config = dict(
    n_layer=13,
    d_model=384,
    n_head=3,
    n_kv_head=3,
    head_dim=128,
    d_mlp=2304,
    vocab_size=16384,
    activation='squared_relu',
    norm='layernorm',
    norm_place='pre',
    norm_eps=1e-05,
    positions='rope',
    rope_base=1000000.0,
    rope_fraction=0.5,
    qk_norm=False,
    attn_scale=0.0884,
    bias='none',
    tie_embeddings=False,
    parallel_block=False,
    init='normal',
    init_std_qkv=0.0327,
    init_std_o=0.00641,
    init_std_up=0.0327,
    init_std_down=0.00262,
    optimizer='muon_variant',
    lr=0.00877,
    lr_mult_o=1.5,
    lr_head=0.0043,
    grad_clip=0.5,
    warmup_steps=200,
    schedule='cos',
    final_lr_fraction=0.1,
    batch_tokens=32768,
    seq_len=384,
    doc_mask=True,
    train_tokens=330000000,
    steps=10071,
    dataset='wikipedia_en',
)
MLP neurons of a small language model. Each row is named by its layer, matrix (down: output weights) and neuron, and shows model dimensions 144-207. Each number is 50 + 15 x the weight over its row's rms, rounded and kept within 0 to 99.
A block is one neuron, or neurons of one layer that tend to fire together. After each block is what it responds to, as a language model described it from the Wikipedia text at the highest values.

L10.down417:60 77 62 76 56 48 56 57 64 44 42 57 65 85 59 43 73 36 55 58 51 60 75 50 62 52 34 65 45 77 24 46 57 56 48 46 54 36 46 51 61 42 44 57 36 73 43 52 38 50 61 17 42 45 39 64 42 40 30 69 67 46 55 34
L10.down1873:62 53 36 61 41 75 51 34 48 73 54 44 77 43 57 82 65 39 48 41 54 34 41 72 70 65 67 39 44 58 34 54 35 47 67 67 39 60 51 55 36 50 55 42 24 47 16 52 51 46 36 51 50 60 32 63 41 52 59 46 51 60 52 28
Responds to: Mid-word subword fragments

L6.down414:78 46 36 44 50 56 35 24 58 16 63 68 27 71 41 53 50 55 59 53 61 74 69 30 68 23 64 14 34 49 51 34 41 52 65 49 59 62 63 42 34 35 44 49 39 27 87 43 44 25 42 37 37 51 70 29 36 31 81 40 63 98 53 56
L6.down591:85 37 37 42 41 52 44 25 59 48 63 77 59 40 29 60 44 37 26 32 78 42 53 74 38 64 43 49 41 51 54 72 77 45 32 59 45 58 77 26 36 41 33 55 52 60 58 70 35 18 64 33 61 53 28 57 38 72 68 41 48 61 64 57
L6.down842:56 52 74 59 51 30 76 65 38 72 73 42 32 22 47 37 63 40 59 60 25 55 48 76 29 63 53 58 54 23 30 68 56 57 48 71 64 57 47 71 46 78 51 59 49 36 56 50 61 67 49 41 38 66 71 41 50 38 58 16 26 46 38 57
L6.down1230:49 38 29 53 48 69 18 65 62 60 60 58 68 66 53 22 29 75 42 54 42 57 71 64 70 57 50 61 21 49 26 40 59 52 48 36 67 48 66 40 51 36 46 73 59 62 65 44 81 75 36 31 43 36 45 51 43 42 50 39 58 38 67 51
L6.down1585:70 73 37 32 39 42 51 56 19 57 54 85 62 48 44 74 60 48 54 58 52 36 81 21 46 59 50 50 38 52 55 47 49 34 39 48 34 67 55 64 37 69 46 48 55 54 36 40 55 29 69 27 38 63 32 56 82 39 57 35 59 35 41 66
L6.down1722:60 53 48 42 56 37 56 31 40 48 79 62 45 90 75 26 59 53 44 55 51 42 44 79 83 79 52 86 41 20 45 23 51 63 54 47 38 46 47 46 52 49 37 55 75 56 40 43 53 47 59 31 53 44 55 44 51 35 30 31 74 63 50 40
L6.down2163:50 65 39 62 39 75 62 52 15 49 65 70 53 28 40 50 43 54 31 44 38 54 29 77 45 79 30 22 53 56 67 87 41 37 64 63 63 44 65 40 56 53 51 45 43 76 58 41 70 49 44 67 46 42 24 51 33 41 51 48 48 17 51 62
L6.down2214:73 49 53 52 50 62 74 54 33 64 67 62 52 41 45 68 24 59 33 47 27 42 42 39 44 49 41 75 29 45 28 64 54 52 58 34 30 54 23 75 40 59 44 28 37 53 33 72 51 18 50 66 46 84 56 18 51 42 57 58 44 67 39 34
Responds to: Start of next field

L9.down37:71 71 65 57 46 55 70 31 52 41 68 40 52 42 32 77 40 26 53 62 45 46 45 19 32 29 44 33 57 44 46 47 28 45 55 41 49 29 33 38 40 37 58 36 74 46 30 64 40 49 49 37 61 70 62 59 44 55 39 32 40 49 61 41
L9.down69:39 80 38 36 30 61 68 69 43 56 58 36 51 37 42 75 57 60 19 41 69 45 50 52 32 66 64 61 46 21 47 61 48 49 45 61 29 40 38 51 14 50 48 76 66 26 48 62 49 57 43 52 37 27 48 28 51 45 35 47 37 44 67 54
L9.down389:56 52 68 52 57 28 42 70 66 35 57 47 72 67 21 61 34 58 44 67 70 71 59 33 51 62 52 33 47 63 56 53 30 43 46 47 35 57 35 53 37 33 54 53 53 41 43 57 64 57 63 60 47 40 59 43 48 41 41 44 42 52 52 45
L9.down2034:49 42 74 50 64 50 75 52 27 47 54 74 34 31 53 64 42 24 47 57 57 78 33 66 08 41 65 38 24 36 43 82 32 73 34 64 42 61 45 44 52 45 37 39 33 40 36 73 62 48 55 47 68 55 31 41 41 25 49 58 14 46 39 69
Responds to: Person first names

L10.down1661:56 43 33 46 62 51 81 36 48 44 55 54 69 46 79 34 38 30 72 64 27 27 34 54 67 60 62 50 37 32 72 33 51 43 35 47 42 52 51 49 56 70 29 60 50 49 42 58 58 55 51 57 72 70 38 51 48 37 55 51 38 35 35 59
L10.down2138:41 57 29 53 52 59 48 21 49 40 78 54 83 33 44 60 64 76 61 67 54 63 42 64 58 19 63 63 48 58 54 36 65 44 35 92 60 28 47 52 45 52 41 55 43 60 49 71 65 61 58 53 60 54 65 66 50 67 57 33 25 20 44 38
Responds to: Before a number

L6.down292:65 30 35 47 63 85 45 68 50 51 58 52 58 28 71 79 87 21 46 44 19 30 34 44 44 50 47 37 44 52 41 38 42 72 64 62 83 52 57 49 51 72 56 52 50 42 44 40 40 43 37 35 37 54 76 64 24 55 60 40 53 34 48 35
L6.down832:37 59 76 22 62 24 70 45 60 44 62 73 33 43 36 39 46 65 69 50 48 51 41 55 62 47 63 41 47 34 59 20 52 44 45 61 36 38 51 19 57 55 26 47 38 78 57 35 84 45 67 51 36 72 51 43 38 66 58 35 65 62 66 47
L6.down1139:73 56 21 52 54 56 60 54 38 75 54 29 53 44 39 49 52 42 47 63 08 40 61 38 34 31 41 47 60 56 66 60 54 22 41 46 59 41 74 37 58 83 34 40 60 65 33 49 50 28 54 32 28 40 88 68 29 73 44 45 59 29 52 35
L6.down1475:47 45 21 41 55 47 67 64 56 17 79 46 45 32 29 83 46 14 69 47 78 51 89 77 48 73 61 48 33 67 66 27 29 70 33 55 64 46 34 70 57 56 46 48 72 57 54 52 75 53 52 56 36 32 20 21 23 43 73 49 56 42 70 63
L6.down1666:37 71 28 78 54 59 66 47 77 22 75 19 49 67 23 56 00 51 66 77 49 53 57 42 44 41 33 54 68 50 58 42 44 27 46 56 61 59 32 51 70 69 67 40 38 41 41 52 21 66 31 75 39 49 49 69 19 69 34 65 83 53 59 88
L6.down1733:71 36 43 54 53 56 49 70 50 20 20 44 67 67 46 28 34 39 51 57 52 41 51 41 39 66 61 45 60 72 67 54 59 32 55 45 68 54 49 51 30 47 81 37 26 46 40 70 55 48 42 78 53 37 52 59 52 41 43 47 40 38 59 57
L6.down1979:46 39 19 36 56 52 35 45 53 63 69 70 61 44 47 40 79 39 34 49 62 34 45 73 50 36 36 48 71 62 72 28 57 39 41 72 44 52 69 22 74 59 53 58 62 51 58 62 66 33 59 35 53 48 59 48 21 53 70 53 49 41 53 50
L6.down2285:75 53 52 40 33 81 40 74 68 40 35 59 63 26 56 47 46 67 40 31 51 54 55 53 42 42 63 66 77 38 41 53 38 72 49 50 31 49 67 68 59 52 61 41 53 40 63 30 68 47 55 61 28 60 19 30 79 36 48 64 68 39 61 61
Responds to: Table separators after numbers

L10.down232:28 50 68 49 51 51 50 31 77 57 44 47 58 57 24 30 51 66 63 62 83 49 47 61 38 68 72 50 48 43 57 47 52 53 76 48 34 24 41 41 73 61 30 64 55 44 30 54 55 38 32 61 66 71 50 51 62 29 75 55 30 71 35 19
L10.down1772:64 68 46 56 66 42 56 08 58 39 38 76 46 43 49 70 49 40 36 60 42 64 71 41 33 42 68 39 48 59 56 50 51 35 38 61 37 40 40 22 77 58 42 42 61 54 30 52 50 80 57 54 45 38 40 33 47 44 78 70 55 62 29 42
Responds to: Second-letter piece of split words

L6.down382:52 31 57 42 40 47 34 77 56 49 47 49 62 09 62 43 51 37 82 30 53 38 53 40 54 48 52 71 60 51 49 56 46 50 66 50 51 82 48 23 69 67 25 37 47 78 82 50 30 50 53 57 42 87 49 51 50 64 52 64 56 59 54 55
L6.down548:55 52 40 69 45 64 31 47 56 73 60 61 47 34 47 61 49 54 67 47 39 27 36 54 50 46 47 79 46 47 50 56 57 39 31 55 71 26 46 38 43 72 67 45 40 64 42 69 42 35 54 61 38 41 41 61 26 48 59 62 88 55 54 24
L6.down929:61 51 62 62 41 43 51 59 54 65 43 44 51 66 51 33 73 76 55 42 35 55 65 51 71 30 43 48 35 56 41 32 59 76 33 56 49 19 53 55 59 56 47 74 43 39 49 65 33 35 26 48 65 55 78 64 57 32 47 51 17 55 36 40
L6.down995:50 68 33 52 54 62 42 54 67 79 78 52 56 52 44 38 61 56 40 71 63 24 75 37 61 65 40 54 33 47 49 54 33 45 68 57 31 76 41 52 43 51 39 47 57 42 26 64 45 44 64 43 40 68 62 53 70 64 54 52 47 53 53 43
L6.down1332:75 36 66 59 39 45 63 64 36 64 63 42 38 43 39 25 65 60 44 64 42 32 40 48 35 36 55 35 39 56 47 51 30 41 35 44 58 60 70 79 70 30 55 65 46 54 43 60 54 53 36 51 48 54 68 39 66 36 47 79 35 70 47 27
L6.down1583:54 51 62 43 36 17 45 81 46 65 54 51 69 69 55 88 39 68 49 45 51 40 52 49 53 43 17 46 48 00 43 48 50 53 36 60 41 33 45 06 62 72 67 69 31 34 41 36 39 71 47 05 42 43 37 34 55 16 64 64 34 39 56 47
L6.down1812:49 57 53 74 79 26 37 48 29 39 39 36 49 63 45 37 19 59 26 41 38 59 45 44 80 17 42 26 65 25 61 64 59 52 74 45 33 55 37 51 18 37 76 40 64 46 72 47 18 83 49 24 45 49 76 50 43 48 59 52 51 69 38 72
L6.down2067:56 66 37 78 55 54 39 79 72 45 49 46 48 45 64 22 68 42 56 47 16 69 62 69 48 53 54 48 51 59 44 31 72 47 64 42 37 36 56 47 59 59 66 68 58 43 60 40 49 51 55 42 24 35 61 44 50 30 69 65 45 50 33 50
Responds to: First-name final pieces

L9.down900:67 40 57 22 46 47 83 39 20 67 68 32 54 44 81 53 62 62 51 65 49 39 61 46 28 70 33 62 70 50 42 40 38 27 52 52 21 45 32 41 33 68 41 55 57 49 57 56 40 71 66 55 31 40 57 25 43 37 24 40 37 51 54 46
L9.down966:79 61 49 36 53 50 64 64 34 52 87 44 09 47 59 45 51 50 45 52 45 69 59 48 58 62 53 50 73 53 40 38 63 29 40 49 50 70 34 48 24 22 36 35 48 19 29 36 62 31 54 49 56 58 65 36 50 26 29 29 36 54 46 39
L9.down1727:65 38 59 44 31 55 49 59 46 68 68 51 45 54 58 63 47 57 50 51 38 62 68 37 45 58 18 41 53 50 39 44 33 51 86 50 67 52 50 54 70 33 29 45 52 50 27 52 39 43 45 58 28 69 51 51 30 56 46 45 24 64 56 41
L9.down1929:37 61 53 42 26 44 59 63 25 31 64 58 63 92 51 48 67 50 51 27 41 79 77 39 47 59 54 59 22 53 18 50 33 42 48 37 54 52 36 49 51 63 37 54 38 79 40 44 57 52 44 46 40 48 61 49 48 44 26 43 37 40 47 77
Responds to: Mid-word subword fragments

L6.down964:58 46 38 29 60 42 54 87 56 45 30 50 38 56 46 45 31 34 54 52 38 58 46 49 75 47 49 40 72 33 59 57 55 68 52 46 69 40 58 61 58 58 64 60 64 68 64 55 31 31 34 37 50 25 58 51 80 70 52 46 72 51 32 79
L6.down1346:46 63 32 57 55 31 51 58 92 53 55 49 50 45 68 36 54 07 51 47 53 71 49 48 42 39 61 36 23 65 50 68 74 79 50 45 36 56 58 36 63 42 46 61 55 49 56 34 31 53 78 56 53 31 34 39 64 49 47 55 58 49 36 43
L6.down1508:45 43 55 89 38 34 41 77 57 55 69 52 58 64 62 36 41 59 51 70 69 61 62 74 47 49 50 51 61 36 53 43 41 48 66 39 40 30 56 52 52 43 45 62 50 48 46 78 61 47 39 39 53 41 59 52 27 58 54 28 40 65 45 50
L6.down1686:51 51 52 70 46 31 53 92 62 51 72 62 61 44 53 43 54 36 53 51 53 46 70 75 50 49 52 57 57 25 48 57 51 43 46 33 44 46 50 50 56 38 76 40 44 34 49 77 36 55 59 47 76 52 61 43 34 76 59 53 31 41 28 65
L6.down1791:51 39 55 55 60 36 56 68 33 64 59 59 41 27 75 42 55 24 57 72 80 37 74 63 58 30 63 87 51 44 56 76 47 43 37 46 43 46 54 44 56 26 51 64 53 27 49 65 34 60 65 62 71 70 39 40 25 44 29 66 51 60 50 49
L6.down1879:49 52 50 32 72 29 46 77 35 65 43 27 53 54 86 53 52 21 57 31 50 53 65 57 38 63 56 51 36 56 48 69 34 42 45 29 50 54 56 57 50 35 36 41 31 45 72 43 03 50 67 64 62 37 56 44 17 31 38 58 13 63 54 60
L6.down2114:49 55 66 45 27 10 57 58 44 39 41 68 68 47 40 36 60 50 51 37 91 44 75 60 46 41 63 74 36 73 75 69 53 37 26 53 29 66 48 60 47 25 36 27 26 35 70 68 23 70 75 62 56 43 36 50 54 70 36 43 27 26 42 53
L6.down2266:31 49 30 29 56 40 71 33 40 74 58 31 57 58 56 58 54 56 45 53 55 32 51 84 40 45 36 42 40 55 70 48 61 75 38 46 46 55 26 36 70 42 46 44 57 56 48 41 42 66 71 23 64 64 37 48 26 39 53 43 42 55 67 51
Responds to: Boundary after sentence end

L9.down105:55 41 66 56 59 42 46 42 50 64 61 64 47 55 53 51 45 60 55 63 34 37 41 73 61 26 63 37 26 58 49 59 70 58 71 60 51 65 44 34 57 44 37 46 54 50 40 38 43 55 42 16 68 30 42 44 52 41 49 55 68 59 57 46
L9.down823:37 44 49 54 46 31 83 99 45 54 61 62 44 34 53 62 52 46 47 39 69 49 48 67 48 71 42 56 50 45 38 62 51 43 43 58 38 39 41 44 60 49 51 49 43 58 49 51 42 54 65 50 55 58 41 46 18 65 35 59 19 56 47 45
L9.down1673:55 26 51 60 39 54 41 46 14 55 33 56 33 59 53 33 61 21 46 29 18 45 47 38 46 48 56 12 38 58 46 57 49 43 38 55 40 74 42 46 53 53 56 51 19 39 37 45 36 51 51 35 64 54 72 75 45 48 65 41 42 35 50 20
L9.down2096:43 64 27 30 23 25 22 57 43 27 78 58 51 62 58 64 52 51 55 56 60 53 66 32 50 69 45 51 49 72 42 49 41 84 62 13 67 51 43 63 40 79 44 61 56 42 62 61 13 60 54 55 36 22 61 61 69 43 63 65 47 71 79 32
Responds to: Line and sentence boundaries

L10.down1186:16 55 40 58 78 35 53 42 54 67 63 32 50 56 55 48 55 58 58 44 42 63 39 74 46 38 55 66 49 99 49 37 45 54 41 53 60 40 62 71 63 63 21 83 49 80 47 38 50 49 28 68 55 48 44 54 43 24 48 30 46 50 33 46
L10.down1367:45 41 26 45 70 71 54 32 53 60 39 47 53 50 28 38 45 44 73 76 44 59 33 49 63 61 53 53 64 45 46 28 55 41 36 61 63 24 55 60 46 48 64 42 28 72 60 40 42 71 45 56 76 43 35 49 46 51 59 53 43 80 63 39
Responds to: Numeric decimal separators

L9.down186:30 92 61 32 54 62 46 44 37 47 61 60 47 43 63 51 60 38 53 46 53 36 20 23 06 69 37 43 39 60 45 63 74 53 59 23 40 16 22 42 69 27 33 34 45 77 57 66 85 84 33 49 21 44 44 50 43 60 56 50 40 48 33 27
L9.down240:49 37 51 81 55 78 73 57 79 46 51 54 43 30 18 65 47 29 69 76 42 51 50 44 34 47 48 43 50 62 51 62 30 55 65 45 34 59 59 60 26 61 51 74 53 55 39 34 49 36 43 13 58 40 34 36 54 57 47 71 37 50 38 35
L9.down1112:53 61 35 39 57 46 33 44 58 46 51 57 27 88 50 39 39 79 53 64 14 57 08 46 31 41 54 55 61 53 52 12 77 48 86 30 56 64 45 29 46 36 63 45 57 49 70 52 49 39 47 41 64 72 45 39 68 54 66 45 67 41 80 70
L9.down1881:63 74 77 72 38 79 45 75 28 56 82 45 37 59 44 64 61 29 45 57 48 53 29 40 54 57 73 38 42 43 36 46 37 57 48 70 28 40 58 62 56 61 37 30 58 58 57 74 51 24 53 61 69 38 52 77 45 66 74 39 65 42 56 47
Responds to: Sports-table cell separators

L6.down236:47 50 50 53 50 54 70 16 48 42 40 27 43 28 62 24 64 55 53 84 23 65 49 51 47 68 36 44 34 54 29 56 56 38 49 53 68 45 49 52 40 56 49 52 48 44 60 52 28 40 25 48 50 52 56 39 59 81 44 19 64 46 44 50
L6.down890:54 63 57 58 46 51 58 78 44 36 50 46 78 88 51 41 32 46 37 62 24 31 47 37 62 71 42 53 47 45 44 49 80 49 24 44 36 70 39 26 78 26 68 46 43 89 59 59 25 56 47 30 35 50 32 46 81 34 55 56 36 61 34 86
L6.down1070:45 37 60 53 64 43 75 35 44 77 51 51 53 68 64 66 57 33 55 51 53 50 66 46 74 83 62 69 44 37 42 34 40 50 61 66 59 65 62 74 49 34 48 62 57 28 52 53 49 39 79 49 57 66 52 32 37 42 74 57 59 55 54 31
L6.down1112:50 52 36 48 60 52 57 74 59 70 39 54 61 54 68 66 62 62 42 20 27 50 48 28 58 69 70 55 29 29 61 54 68 23 79 70 85 22 46 58 58 67 53 33 44 25 39 54 33 39 44 43 44 47 30 60 61 39 45 49 58 62 59 80
L6.down1126:68 47 44 46 60 30 63 68 34 39 45 45 64 63 68 69 47 39 53 66 54 50 61 41 21 46 78 53 46 29 58 33 87 60 31 45 73 34 48 55 80 41 47 31 30 36 53 69 49 29 43 66 43 73 54 59 66 41 39 65 58 48 36 42
L6.down1152:33 74 59 28 48 67 29 54 48 36 41 31 48 47 77 66 48 29 59 60 44 29 43 45 26 42 40 48 55 49 56 60 37 60 42 60 70 55 50 51 53 55 45 35 28 55 71 62 64 85 52 49 56 43 69 66 72 39 53 72 29 60 35 46
L6.down1361:60 66 37 54 75 67 53 34 46 52 40 39 18 53 39 42 25 60 50 41 49 51 57 44 49 64 36 53 72 52 41 41 42 64 49 28 46 45 53 60 42 41 69 47 32 46 38 36 62 76 43 41 33 62 41 38 45 60 65 34 44 82 67 24
L6.down2223:55 39 47 48 64 48 52 56 46 58 41 61 42 38 66 33 29 74 69 58 14 48 25 50 58 33 31 69 39 56 34 36 58 43 82 29 46 46 34 48 66 42 53 33 30 45 51 85 55 57 89 50 53 68 43 40 50 63 80 46 46 66 48 35
Responds to: Second word-piece fragments

L9.down763:42 43 42 56 41 35 53 52 64 61 43 67 38 67 33 79 17 83 46 72 46 52 68 40 60 54 62 37 42 53 38 49 26 48 87 47 69 51 58 29 65 87 38 30 16 47 44 71 58 27 36 61 74 47 46 72 81 58 66 45 83 78 50 53
L9.down1424:49 44 35 47 26 41 73 45 32 37 54 80 50 82 72 62 70 28 67 64 53 61 49 53 45 48 59 58 35 52 47 48 58 45 46 23 46 52 42 28 57 53 52 55 40 11 34 20 54 52 35 23 65 52 54 43 40 45 52 43 60 36 42 51
L9.down2001:51 96 54 50 21 53 38 73 75 46 12 43 39 57 60 05 62 49 51 46 40 57 71 37 46 54 51 70 54 42 52 42 59 61 41 63 52 37 47 52 55 53 43 57 41 46 50 57 56 51 29 42 23 83 55 71 46 48 20 89 43 30 46 46
L9.down2040:40 49 45 53 41 31 75 18 52 55 50 74 44 42 76 71 52 54 48 50 54 40 64 65 55 41 59 66 80 80 36 44 60 71 19 63 69 67 39 51 07 32 48 86 51 41 59 59 60 30 62 33 56 49 54 56 49 47 72 89 63 45 36 47
Responds to: Mid-word subword fragments

L10.down88:28 61 59 60 63 64 47 28 45 52 39 71 39 55 56 57 47 41 60 68 21 45 15 52 22 58 63 38 50 56 10 43 40 65 49 42 44 51 58 50 39 35 26 32 58 34 57 55 36 53 45 51 46 57 69 61 26 39 68 63 48 19 72 60
L10.down605:41 64 31 54 47 37 50 40 30 45 52 26 58 62 53 58 72 36 40 83 41 47 50 42 65 38 90 13 47 32 45 52 35 48 52 47 76 38 67 31 47 58 44 28 65 38 75 42 42 33 50 63 38 54 29 73 55 49 48 40 35 79 74 62
Responds to: Table cell before signed number

L9.down1011:49 50 37 43 47 46 35 22 51 38 64 40 65 37 32 38 69 49 84 56 59 34 74 69 77 59 55 42 57 70 56 38 49 53 40 61 46 35 83 65 71 73 40 38 64 47 47 33 23 72 23 56 65 54 49 49 45 39 48 35 43 34 53 45
L9.down1055:41 55 55 34 54 39 66 64 35 58 48 52 52 23 53 46 36 37 61 12 38 56 58 31 77 70 53 76 83 26 65 48 33 62 59 63 36 71 35 47 64 53 31 37 35 50 36 78 54 44 59 80 22 66 68 61 61 30 56 51 46 42 68 55
L9.down1889:51 51 49 27 48 22 78 77 58 38 53 46 40 30 16 71 51 45 69 49 75 50 59 39 36 35 36 52 45 44 69 41 33 62 48 67 34 51 71 35 54 54 70 41 91 56 60 55 55 41 55 29 49 60 64 41 38 33 33 72 59 58 59 53
L9.down2054:67 37 48 61 56 36 55 39 55 62 62 59 66 35 33 37 57 61 35 13 63 57 52 76 52 48 37 59 69 48 60 25 20 39 48 40 23 32 43 37 46 20 26 73 55 53 53 67 44 35 44 52 35 59 55 52 27 51 53 49 42 44 65 58
Responds to: Pre-number tokens

L6.down229:74 31 63 21 70 37 45 52 51 58 53 67 19 51 87 61 19 60 24 37 66 37 51 48 48 82 58 51 59 53 36 33 58 61 39 17 31 28 46 66 35 49 60 42 47 66 73 60 38 64 29 63 17 32 61 28 61 41 41 66 46 33 59 39
L6.down400:52 67 60 48 41 80 61 21 61 60 53 50 50 42 67 57 60 72 88 37 29 50 52 48 34 57 59 36 72 60 57 56 67 51 57 56 42 54 37 54 25 65 54 37 80 69 42 54 17 13 46 69 45 54 59 40 54 68 49 18 35 57 21 60
L6.down784:50 41 69 61 48 66 45 37 55 57 36 51 63 65 47 47 43 45 38 63 37 52 41 37 57 54 39 30 42 33 61 79 41 41 50 05 43 57 46 56 51 57 40 57 58 38 64 60 32 58 46 26 22 55 52 60 38 44 71 39 48 62 55 32
L6.down794:24 68 50 66 65 80 67 42 72 76 53 32 42 38 42 53 69 45 53 57 33 48 63 53 47 59 54 19 45 38 51 55 50 29 58 45 80 41 65 66 44 69 44 44 44 55 54 49 65 40 47 20 45 35 28 29 41 45 57 34 47 43 41 26
L6.down1025:68 58 66 77 56 31 55 40 20 49 47 39 52 53 30 53 47 74 53 38 69 55 55 41 75 57 36 56 42 49 50 55 48 46 63 66 61 55 72 58 45 71 38 48 39 46 69 31 37 41 77 48 33 52 40 40 72 54 59 52 59 49 32 45
L6.down1378:71 41 21 73 72 42 54 62 69 37 35 46 35 76 50 41 36 43 92 58 47 73 37 53 47 35 70 48 60 44 46 79 50 53 63 67 47 35 30 50 63 63 34 60 54 48 76 57 58 45 59 61 79 54 41 38 55 31 43 41 28 38 54 63
L6.down2033:48 60 33 33 60 48 64 34 33 32 37 74 65 49 38 67 57 60 48 56 57 69 54 47 50 14 69 59 44 43 53 46 51 72 63 46 39 41 29 44 59 46 76 44 31 48 38 44 64 61 49 65 61 37 59 45 47 62 56 32 35 51 52 59
L6.down2092:46 51 60 63 53 43 84 55 20 42 54 63 52 78 24 67 26 52 01 86 43 92 55 81 60 20 69 45 40 41 63 66 67 59 61 56 65 37 50 27 59 52 42 66 70 52 53 29 40 30 68 43 57 47 69 51 46 73 38 68 27 50 30 57
Responds to: Mid-word subword fragments

L10.down289:33 65 16 47 50 63 45 65 34 56 62 61 61 53 32 34 58 49 54 55 68 52 57 67 71 44 51 18 33 38 53 46 62 55 64 38 53 61 60 58 55 51 33 92 50 36 22 36 55 62 63 59 73 59 92 77 43 65 44 54 38 47 35 59
L10.down1216:39 51 60 72 31 57 50 36 53 48 67 61 51 27 41 36 34 41 56 48 56 53 39 14 54 45 63 52 54 41 38 69 57 47 66 50 42 62 36 57 26 69 53 57 72 47 51 44 49 55 39 32 43 92 45 49 31 34 56 34 45 44 58 51
Responds to: End of first names

L9.down460:68 65 30 34 68 45 33 77 39 44 37 73 44 42 58 54 24 46 65 71 58 79 58 51 37 55 38 52 74 30 27 60 51 47 68 37 49 40 49 51 33 58 37 64 71 26 45 55 21 50 71 58 24 63 34 28 33 26 48 76 49 55 53 47
L9.down521:67 33 62 69 53 56 41 54 47 80 37 33 46 45 52 54 59 30 56 39 57 46 67 46 54 77 39 37 28 51 67 30 66 46 57 23 55 26 67 32 67 77 47 66 10 38 57 57 49 46 55 51 27 53 47 48 38 59 53 36 62 38 33 34
L9.down1637:49 78 41 69 46 46 69 57 35 44 54 40 53 72 49 51 60 66 30 49 52 76 48 64 66 12 79 45 45 39 39 33 48 40 39 34 52 39 55 43 46 21 27 55 59 86 56 43 56 64 45 78 61 62 51 53 52 69 77 32 42 77 75 45
L9.down2048:48 34 64 26 24 59 32 46 31 70 57 33 44 72 50 48 63 45 41 78 54 52 63 34 61 39 99 63 45 61 41 31 77 48 60 81 63 45 59 53 81 50 39 47 66 72 51 42 58 58 76 58 45 59 45 74 47 20 77 37 66 63 23 61
Responds to: Table cell after decimal

L10.down302:44 61 33 46 39 67 62 39 14 63 65 62 56 72 70 47 30 39 25 22 56 59 63 51 68 25 53 43 53 26 50 50 60 56 54 61 52 61 33 43 41 44 57 38 65 50 45 48 52 53 51 74 50 56 54 54 31 52 29 39 45 42 57 40
L10.down960:39 53 69 77 40 74 48 30 41 61 49 61 67 60 75 68 53 54 42 52 33 52 66 61 56 45 58 09 66 58 47 55 33 66 49 45 43 31 38 50 50 58 38 50 52 51 51 46 21 42 60 34 56 36 50 68 58 50 50 75 43 42 24 45
Responds to: Person-name subject position